config.toml
num_hidden_layers = 11
hidden_size = 256
num_attention_heads = 4
num_key_value_heads = 4
head_dim = 64
intermediate_size = 704
vocab_size = 713
hidden_act = "swiglu"
norm = "layernorm"
norm_place = "pre"
norm_eps = 1e-06
positions = "learned"
qk_norm = false
attn_scale = 0.125
bias = "none"
tie_word_embeddings = true
parallel_block = false
init = "normal"
init_std_qkv = 0.0312
init_std_o = 0.00667
init_std_up = 0.0312
init_std_down = 0.00667
optimizer = "ademamix"
learning_rate = 0.000332
beta1 = 0.9
weight_decay = 0.28
lr_head = 0.00319
max_grad_norm = 1.0
warmup_steps = 399
schedule = "wsd"
decay_fraction = 0.811
decay_shape = "linear"
final_lr_fraction = 0.0
batch_tokens = [8192, 16384, 32768]
max_seq_len = 512
doc_mask = true
z_loss = 1e-05
train_tokens = 157700000
max_steps = 10117
dataset = "wikipedia_en"
MLP neurons of a small language model. Each row is named by its layer, matrix (gate and up: input weights) and neuron, and shows model dimensions 64-191. Each number is 500 + 50 x the weight over its row's rms, rounded and kept within 0 to 999. Numbers have three digits each. A neuron's up and down rows have the sign that makes its largest values positive.
Before each neuron's rows, "fires on" lists the tokens most often at its 100 highest values on Wikipedia text that the model never trained on; "fires in" lists the words (lower case) most often at its 100 highest values on Wikipedia text that the model never trained on.

fires on: "ity", "ivers", "ge", "um"
fires in: "university", "college", "december", "incumbent"
L6.gate626:430414505386517520571442513513454470508478524522498521539510450540558438417484509495484567590597543576456453462512509482569521526478433452534502468485443426565577522504586524536494492507589471424523458609491544461604452510447487475439542475558415508558602574603505577472511474495507517445495601497493512384510481468470545485476499414455533475488420540443531467564473525466489454503437
L6.up626:487503555498537484528584499474477507474431487452547467495553536499454536518510511527547555553546452577592507465509414520578472470505482576560444523520426541503443519480581478476448513507574501582502565549541529497392471430485496568523486444557626531594468503498505523521532483368515469440501470523471535447469610428455581504464489459511609439458367594467444527505498557419451573497417

fires on: "any", "ome", "vel", " L"
fires in: "many", "some", "company", "home", "become"
L4.gate697:485553408509486512571492572551491490346507460544460528400499565470465521455528536438535534509519476479463491541555585556501536533458499476470552455490483559477529541509516545455485525420563573469497525549517525429449526407438543533457462544510511485467528498493383518396473473469525576452550430409428415583513494546481489509571557482440412531472507412503487545588407442428525470514509
L4.up697:476410590560538475495436490334489554544460529474503431531430472414511587444512510555508545477558447571548500500541507521480381436415558579509417528360571502475444498421498493487578476526474490484511473467492408566488465646552531485570485497536444535493609561516415563546524511586414558523532551553583429506558575425503506542373506393476626443502512488540486517479440502443440490444510

fires on: "a", "ol", "ate", "ong"
fires in: "late", "college", "la", "date", "long", "colonial"
L6.gate701:503505520500519427483494513498439535518519571530467479431525440465504521429452566569448471572427413516385450536525456450461492503505483523509435503481444524556514428489438517540539472436584444397493521472498481533538462493587444433554524459483492502461527552478526452493489447458536524462498527531476483477564463523407484612516547503477539639422552439467456597502469613481424443467424
L6.up701:428550463522522480567467441491628536611490432490460489581582456428464511602498454532543519496472590496524518510421437508517429585520471561505501499548503512432507531359518482489610530473571454495498442501414439504517437492496460473493503538529548554482560497487544489508563492614516538490505612414420547429463546473489467540455522520393527567519471546556519618587545600424434498483545

fires on: " that", " not"
fires in: "that", "not"
L5.gate272:544564496462483496448541518519498529508520603486494601477475593440499519485524513525549407481496511559483446466478512439472561444570561457446534528493536512515486479493574470586581544465523498522555523455456529498445541465541470484451478560496499499536585456463479524490635517524476451470422498399516466411521475519578495442483488458504392516519487509462556445417511487492613518492507
L5.up272:520474553560603545515474460514515470535547438522491399529443474561523486509548395523496557551575595462561509541472460482464516553462475444563548440473485549473570588469462523480567491435436494497437550575451483473547498509411465450586539420490514494464543483525324517485486409456483519620485528462459466533456580512455470470487511503464486483545518408515480576583417548501472363483531

fires on: " one", "ion", "ment"
fires in: "one"
L4.gate149:445538443530474493560507532459569468504527591431554458543533535510552521569448486508530435514430487520495521519417406639492547549460453632422535579351491514496559413537491529490501483525455513547433480573525528468472537502553504514504483457492465454501519493524526556552484528514389611461481476517485449455561456466376532575444479385545510567556510470398516539506502412505483459530496
L4.up149:494501461497396515535461504542470501511494502432489496504471552555496409605463471399579486461439511439504514534484509532400550473533537495450509571529560525582512436595491524418475485513489451485551438508570458524537480436507430524486553486551453433496493453502593479494559565595575493438524596462533517407498500524483503557611475441418539491509453452534426471476436412483563444463527

fires on: " of", " at", " for"
fires in: "of", "at", "for"
L8.gate170:413485482561518452508496597471458474442525435492533506404484540442450599442498476541501540583486524472468504452548462449469487445530442498543425435510466501408495440516506480474559498561533424423477444519448424474597587424480503557538492413555430495493523541552422451449448609438514558477448499355500560360508447481444542499529496512482480555541541489556498508493485502506557457447519
L8.up170:654512504508554491522392445562461499467510402525428542433531483513378471530518492506517491540556476533463501455372496582423465546475472497486578491547471491443520545568577551455540431486456494442525414359481497473367526604437517535542510510526562521556483480501463481593484502502501540553468484478525482479506558504524447455486520536548505497526525486659427485522442454479546452526565

fires on: "o", "ov", "ct", "um", "x", "ic"
fires in: "no", "october", "november", "number", "novel", "next"
L8.gate353:545421521443558435520429605530525512485459546570505585502451528475479493551542527552527483487485468499519471475512447523433608425525565480598359506498492491444461590499494547551477444545488506470546501528516428488555533426513411470478505483516548477469454510446536478471479481531512398515607414534506494538470434512507511554452501507442556470475447510467539617557459390439497529497400
L8.up353:420598521549506484498483569508580604446481441524421512435550480408535515527472352515466462467541517575502490541500462523568465367536437557557466458546484514529430514401520511490459555567490513430458543497506526493493483463456482425515560519502508393575522525547462532468425454515569478513544418516511555591513477455448547484481567424519535586533468418474520458446478468504546522546457

fires on: " he", " He", " per", "he", "ivers", " one"
fires in: "he", "per", "one", "she", "when", "university"
L5.gate514:541468440544588533566503554535501553481495483440498588558556474597524499494476503547550418374524446542465517480485441477457430439483465506433489483639518511479447437495515444521523499539561516489502480504413531489554525538578505440547493527421451554484404504457562450481546419494469502481456467507497504458604438458459529585500534439523575514484408549441444565524482498428541512476482
L5.up514:488615496415468520556542545563507429566553477530493593497514482456531523540472473462463523548486496569511540544436545575483464491596457543457479493500511529590543522505523506449545481496519430511435515438417501513572533525529529538509489402449480605460466549518463492512568440466496567520617600438466442575500407515438537573548476506417482463486495454486459406441487576489531475570530

fires on: " their", " ex", " his", " of", " its", "ous"
fires in: "their", "his", "of", "its"
L5.gate368:448430550426538463493424531414484539396432479508491481460530496539545416463505461531567575491510455479464507529496500498501456443467521545495392535518540506498469527562535487430492540573551508439582462482507572446511536440416482427532536442513531465464524524490522439425482546546543508627526492444455495552424423590428510535462436566401510420382477421437486485608480522377511641492416
L5.up368:495516419546407487442404517440382596480536561544543563487569548368482653491495531484538555492488368416471534478455540466504473507396489460562527486502574444452461461628403473428521499494453476450550473436536542522490424510465516453492440512544504503473489500446448481400532568508574475471525393467456418514502456532445525557456519524498560537498485449440428446520461425482501458509532

fires on: "ime", "w", "r", "o", "im", "it"
fires in: "time", "truth", "times", "title", "take"
L6.gate390:592454441523473501519408588520524481392466520551541584581480461472478516459464379460481584494476452410419496510386571408451497449526571416559542431480552614516519490598477501453471554532428539475595533486457514478535399500481453468499563554533493559470541511521516551446523521458462470467505448470472394490561561529515510559506559491437450527554546510527496489453444545463567461448424
L6.up390:536503487640476531411483481489584513497539537525539470496551515450447509485539456522530568391459597482478554461491469410473571545620531493541511511536559498557398484427537497503379518579464487491621498510523427424407456515493521502503519548584477586465520510520573550512520548533537560451376417460431553483522503492468505474534532466498453599522516508447526508496489438526474397505491

fires on: " are", " is", " also", " not"
fires in: "are", "area", "is", "areas", "also", "not"
L5.gate691:461490555568439497528593554535446477551470531449508482551425558528536512476492476493634477510423564536501504486606563525462525500445572510538462540439452563464462462587602520550500477505428479494523497509477556507453396573545485544529470415505582469589581377517484582470502509485482434560483534451534468396576514514607492419416509487442497598562502475399513605497500545433511513500452
L5.up691:513498533527512529455511509543477496500423496540492475369576499452485551590517424444426574542466425493516546483469536518463503554465578492589476390545508446386476497394406554379463615516631426458493511477545489501538496532471527486539596516559439565488400499579455551429486505532508422520504515516541474539544495480523487478488567531472432509546553398567468460546458484541466478542608

fires on: " c", " to", " for", " pro", " in"
fires in: "can", "for", "to", "called", "in"
L8.gate65:439438496553415484440506469424514376518550542533597502501630442523466515441457511422532452495555572445472537482534583495551511629470446547493454512524469494576535561501490480479515455512558417502544516458331554467526466513492544618411526483539422455523454487473431530503482536433462420444466485509498487488588551546473519488484469553379471514520543526519430506458415509501520550447596
L8.up65:500475490539420459451466405526513513495527498500452563396559521445479548491495372487589395543443511536321497464545596503597625578535456543495451555414440599509519480497537483465569536439615600449508463526476546512501451570551601488514515513521563505517502500499369453462550485415487542500407494545450431502487509456483523473565542448501574487447542610477539495478474525509479525463522

fires on: "orn", "a", "b", "ant", "in", "eb"
fires in: "born", "assistant", "website", "in", "a"
L5.gate147:519425549482597479501473551392555505502517521506569482473534395514462496495477430436465480489504490432525457569524483554533514459403420496523429459536479445470478558526368502540549489470413444396485492418497510494510474547498512463504479470449482406523496510487516541481548503478467604481584393490570478532537484542483487647506497497601580527471531544573453539451427577433472441520471
L5.up147:516468526479530527516496504562505499505489438575479500626550545436455484472458527519430536563560550519555457422427546529539479489386436457425535489503530523440519506486546622491524509512537486549517501531536544520530571538487552517512426471505508527530416508528451467588489449531449499445476501537590568464528450445496505481520470424463591534444494559601532439434508477487462480529547

fires on: " work", "ork", "chool", "ard", " with"
fires in: "work", "york", "school", "works", "working", "workshop"
L5.gate458:499514486565503501574452544577551436463423554516521558466419444490625537389491521567454564477591483528455456442536478512554514367531554518523504447539570524497504526509464560481495444502398504467500473584489462538598435484413499564511527454401456505463436588554484539502470447538471467507434493499494422562575570589501508506411512530486489466496532524479560519536430508432418566486475
L5.up458:567447499474493540513408483467447575539418486559502414493455503516567568471493492549456552587622398529384492487510520431436584496402550506593424508455547517491515589490484512451570459483450449492524516483472558465539447447445517478521522530401410491467469563526414448428465481429505483489520480513462430568451555519520496544438481566448470470545592476522444582498417532449500489485559

fires on: " also", "ould", " comp", "uring"
fires in: "also", "would", "during", "could", "composer"
L4.gate574:555519537516529453473661488462567426371573448510479472504492477445459508492481628509453385420488467485544511412497537471454532449499546549546473561444554502510429560551529527498528458501577477496577459460445480465505488507537494483517630566544573530466525583498613477512548505521493490432461390549504562513488551531537483361524488424546410473507495416506604547473534442420534432521532
L4.up574:515519590514479464585433462424572394507554455498565523454411502497522427512473445562452590533581398533511426515571622456469384455422451485511481571562468518485497519517493519572539469487583534570504534481523479451556573552516457535516556526561435520536534547546522460537471487541415456497525543414464537480488408495474546477487526422451586441557453494513515428525531580499407480479492

fires on: "i", "re", "in", "k", " for"
fires in: "william", "for", "williams", "mark", "current"
L8.gate73:570489533424506563508428602578465503385416400497438452398529450469461491528483495502409433554404410498384426557494551505485481580494549486518476521441560514519514538504467440498507464394541497449445444461580489471539565450538468520536390552481505473635473513601544451498514541531415444536528519423593502467525487425469509492554473494404510517547487543614521478506528522446545467506446
L8.up73:492568448575465549539485510600527547438433459545476492480483528555499448492549444550509502503432500496414518558522508503503460489534454590473463418494469572489455512549496487483559421463459532455564527562550480468483512509535432511536440581508524448485459538539482561514460568457481529449480393494517492554558475437446516407566534487591477496543534501515549456442542584477476483487531

fires on: " ch", " whe", " that", " wh", " which"
fires in: "that", "where", "which", "child", "when", "while"
L4.gate329:529526448485480497550614520513552524480579549475445395394594571456512576486508536503561449539478479532458517508522468543510465515498446525479467426424498490490502408650544447476501545485571505528509535539499526523473412406464498507539488430529523539601608390511512450450499629483472420481461534502592483559473641559445503470501544624408500626407450486476583549417479468441506485532523
L4.up329:528460543445471508451528498476458457419476431521459572462553467429477435514468460489555553497478496459476443518494438493453417612505541453442571504455366586467557490394526497455462435448453483486509440511546479506524508590533485605539408475482543566470410485506487586512617575401564447521514385516491553437580545369516480453474502594560439480540589506488529449491532549488559566510506

fires on: "or", "ivers", "ity", "ory"
fires in: "university", "city", "north", "forest", "history"
L5.gate524:552451505477557446468443550489441509476488493491470470476538457593492608514471413584576456539468540459505480499541516520504424469563499532465468469541505569562557544492474496449516460600549538476479435484557507476565528519424504513541539492471529470494585602465540441526501480590484565495586548527414505513436425540502494532462566512474476444555525360518491408537436558442570472503493
L5.up524:542440498440612530591504536470486468405500508497488552558512499437418485483403545514500491522522527430436492571577350457496440407465524485492457400528558523546522465503527478374582472504529481481525456502550468537528522505444533600480538449467492520525476521531548502519544490472507567516509563399451574491618518451469487458560555459430417455488539564637481501484481483487499505511432

fires on: " it", " he", " le", " that", " o"
fires in: "it", "he", "that"
L4.gate294:468526566484466527460535491556514428548504529481506536573611493538499504599550552479501559602483479562490537390415518413440549570526478482468607494532580476560391417570453506509487477504545519523472468441536493489503516515485449497469452554463486478516429498515499448446489512567471607518521493522446576559500480516440512442556502417484542444580428637423545472507498572438560470514524
L4.up294:500590480505499495519557536493572472483578548456508541453625490473478457460547570465591486474456484474520495494440517482474491538570414527465633476627539486548577458515516473425510435505438566543550478590483527519533552463513492474507579475451501466507411524478462481449509440519475498435525536543407579542571497470462539526536533497421451511490612571506506538551498468465519522486474

fires on: "vel", " work", "ork", " on"
fires in: "development", "level", "work", "works", "workshop", "on"
L4.gate597:490439450453572528446480454547522468390486489527505563435457495450547595449568475575427644522558417437503498511446532412484498453531533496469555499546614479477465590543519459504513521483540532455487481479472470485517525448539442485482504474526489486524510581566449570502426521431409508503504432488448498507388482561508520465432536391497564479566532542460529508563558559536537494505564
L4.up597:520501482527497533478523487555572517438593450448509440482567496497510535453565574468542453530526547386545480492539507571588483492483430508469514556525579469497531510575430592494526503448486447510591481524406504519569492539496537563479492485484478517482556528512440468492483531547531526459512503584494419483437511554547459505518528423434521515453382592524499538510506397475516620510515

fires on: "'s", "ay", "ican", " the", " F"
fires in: "s", "american", "may", "the"
L5.gate34:478494558403535460530511609533467505535498512491560493404561461496535486524471427502551428490556574550527472545490542414584556374503447466480428536536377495519587472317536454537505430469479569526449527500569606439523517467451454540497559589557439397497551523587514514432471389543417437511567500512482512498442511511487520461523554504503466475590507445526578432467502524454498532474450
L5.up34:547514478507585506531429482464431453467391499530445489495542531524489534507542430524370538460507601499520510470531477480502462477422429449539471510479566508363552567496568669452531577493522559448536482543501557512452500365461493472544485515445481411502508465471502481497490441557426489478530545568483620485596582518464503549441468587454569491498597525488519547538537602433579412485437

fires on: " not", " it", "ill", " us", "ay"
fires in: "not", "it", "killed", "one", "will"
L5.gate692:457460486514561505437583511512454459483611524467526517574513544481467536546514584406569522462457452509482505453482551529560559539525536545523518560552593531435511432586496483527470572515409383509513500504490512486533513534495506450470488540546464532563471417479493515509553551476520596428436526407632536395582546490468506492620544462524460436512374587470485520405438462453525402502542
L5.up692:452516472470525516610452516536596520493531508443505454525486464459469581459483531602409423489413441475416438519510540439482461426497504535466442473485509481535499464557481511481498589492470448475535521515463532537562483521516503473512475449366425500455564462401449429465529473579452469394513578553465479532578503560453510553516488475532419474472491527438490504517516463501549530489507

fires on: "ue", "uring", " comp", " after"
fires in: "during", "league", "after", "due"
L4.gate389:539483573461566524514436426476589545413461463503468514460518499540471538463513439595461570582537477462517497490541512522547488451485534530513445474577481548369415577460471528563490542476503516490484435525448522499453479493468477589552635489470464488554498616483459506540482446454354509550557544474492567598574517611427512431418523500504513512573502485564504439456568547433451449463510
L4.up389:515535458614500482488495514605449472490500526585457549463388515510494493500529524505441438435531506633521506442463491390476492490425466436514490651523404528464446419463472440445513483495467416538534564599476513476501532564486473491502507557439522528478536485544518514437552509511598474521488502427550442506533578544543484347596540532537481497457432398505605526614454485463477468518515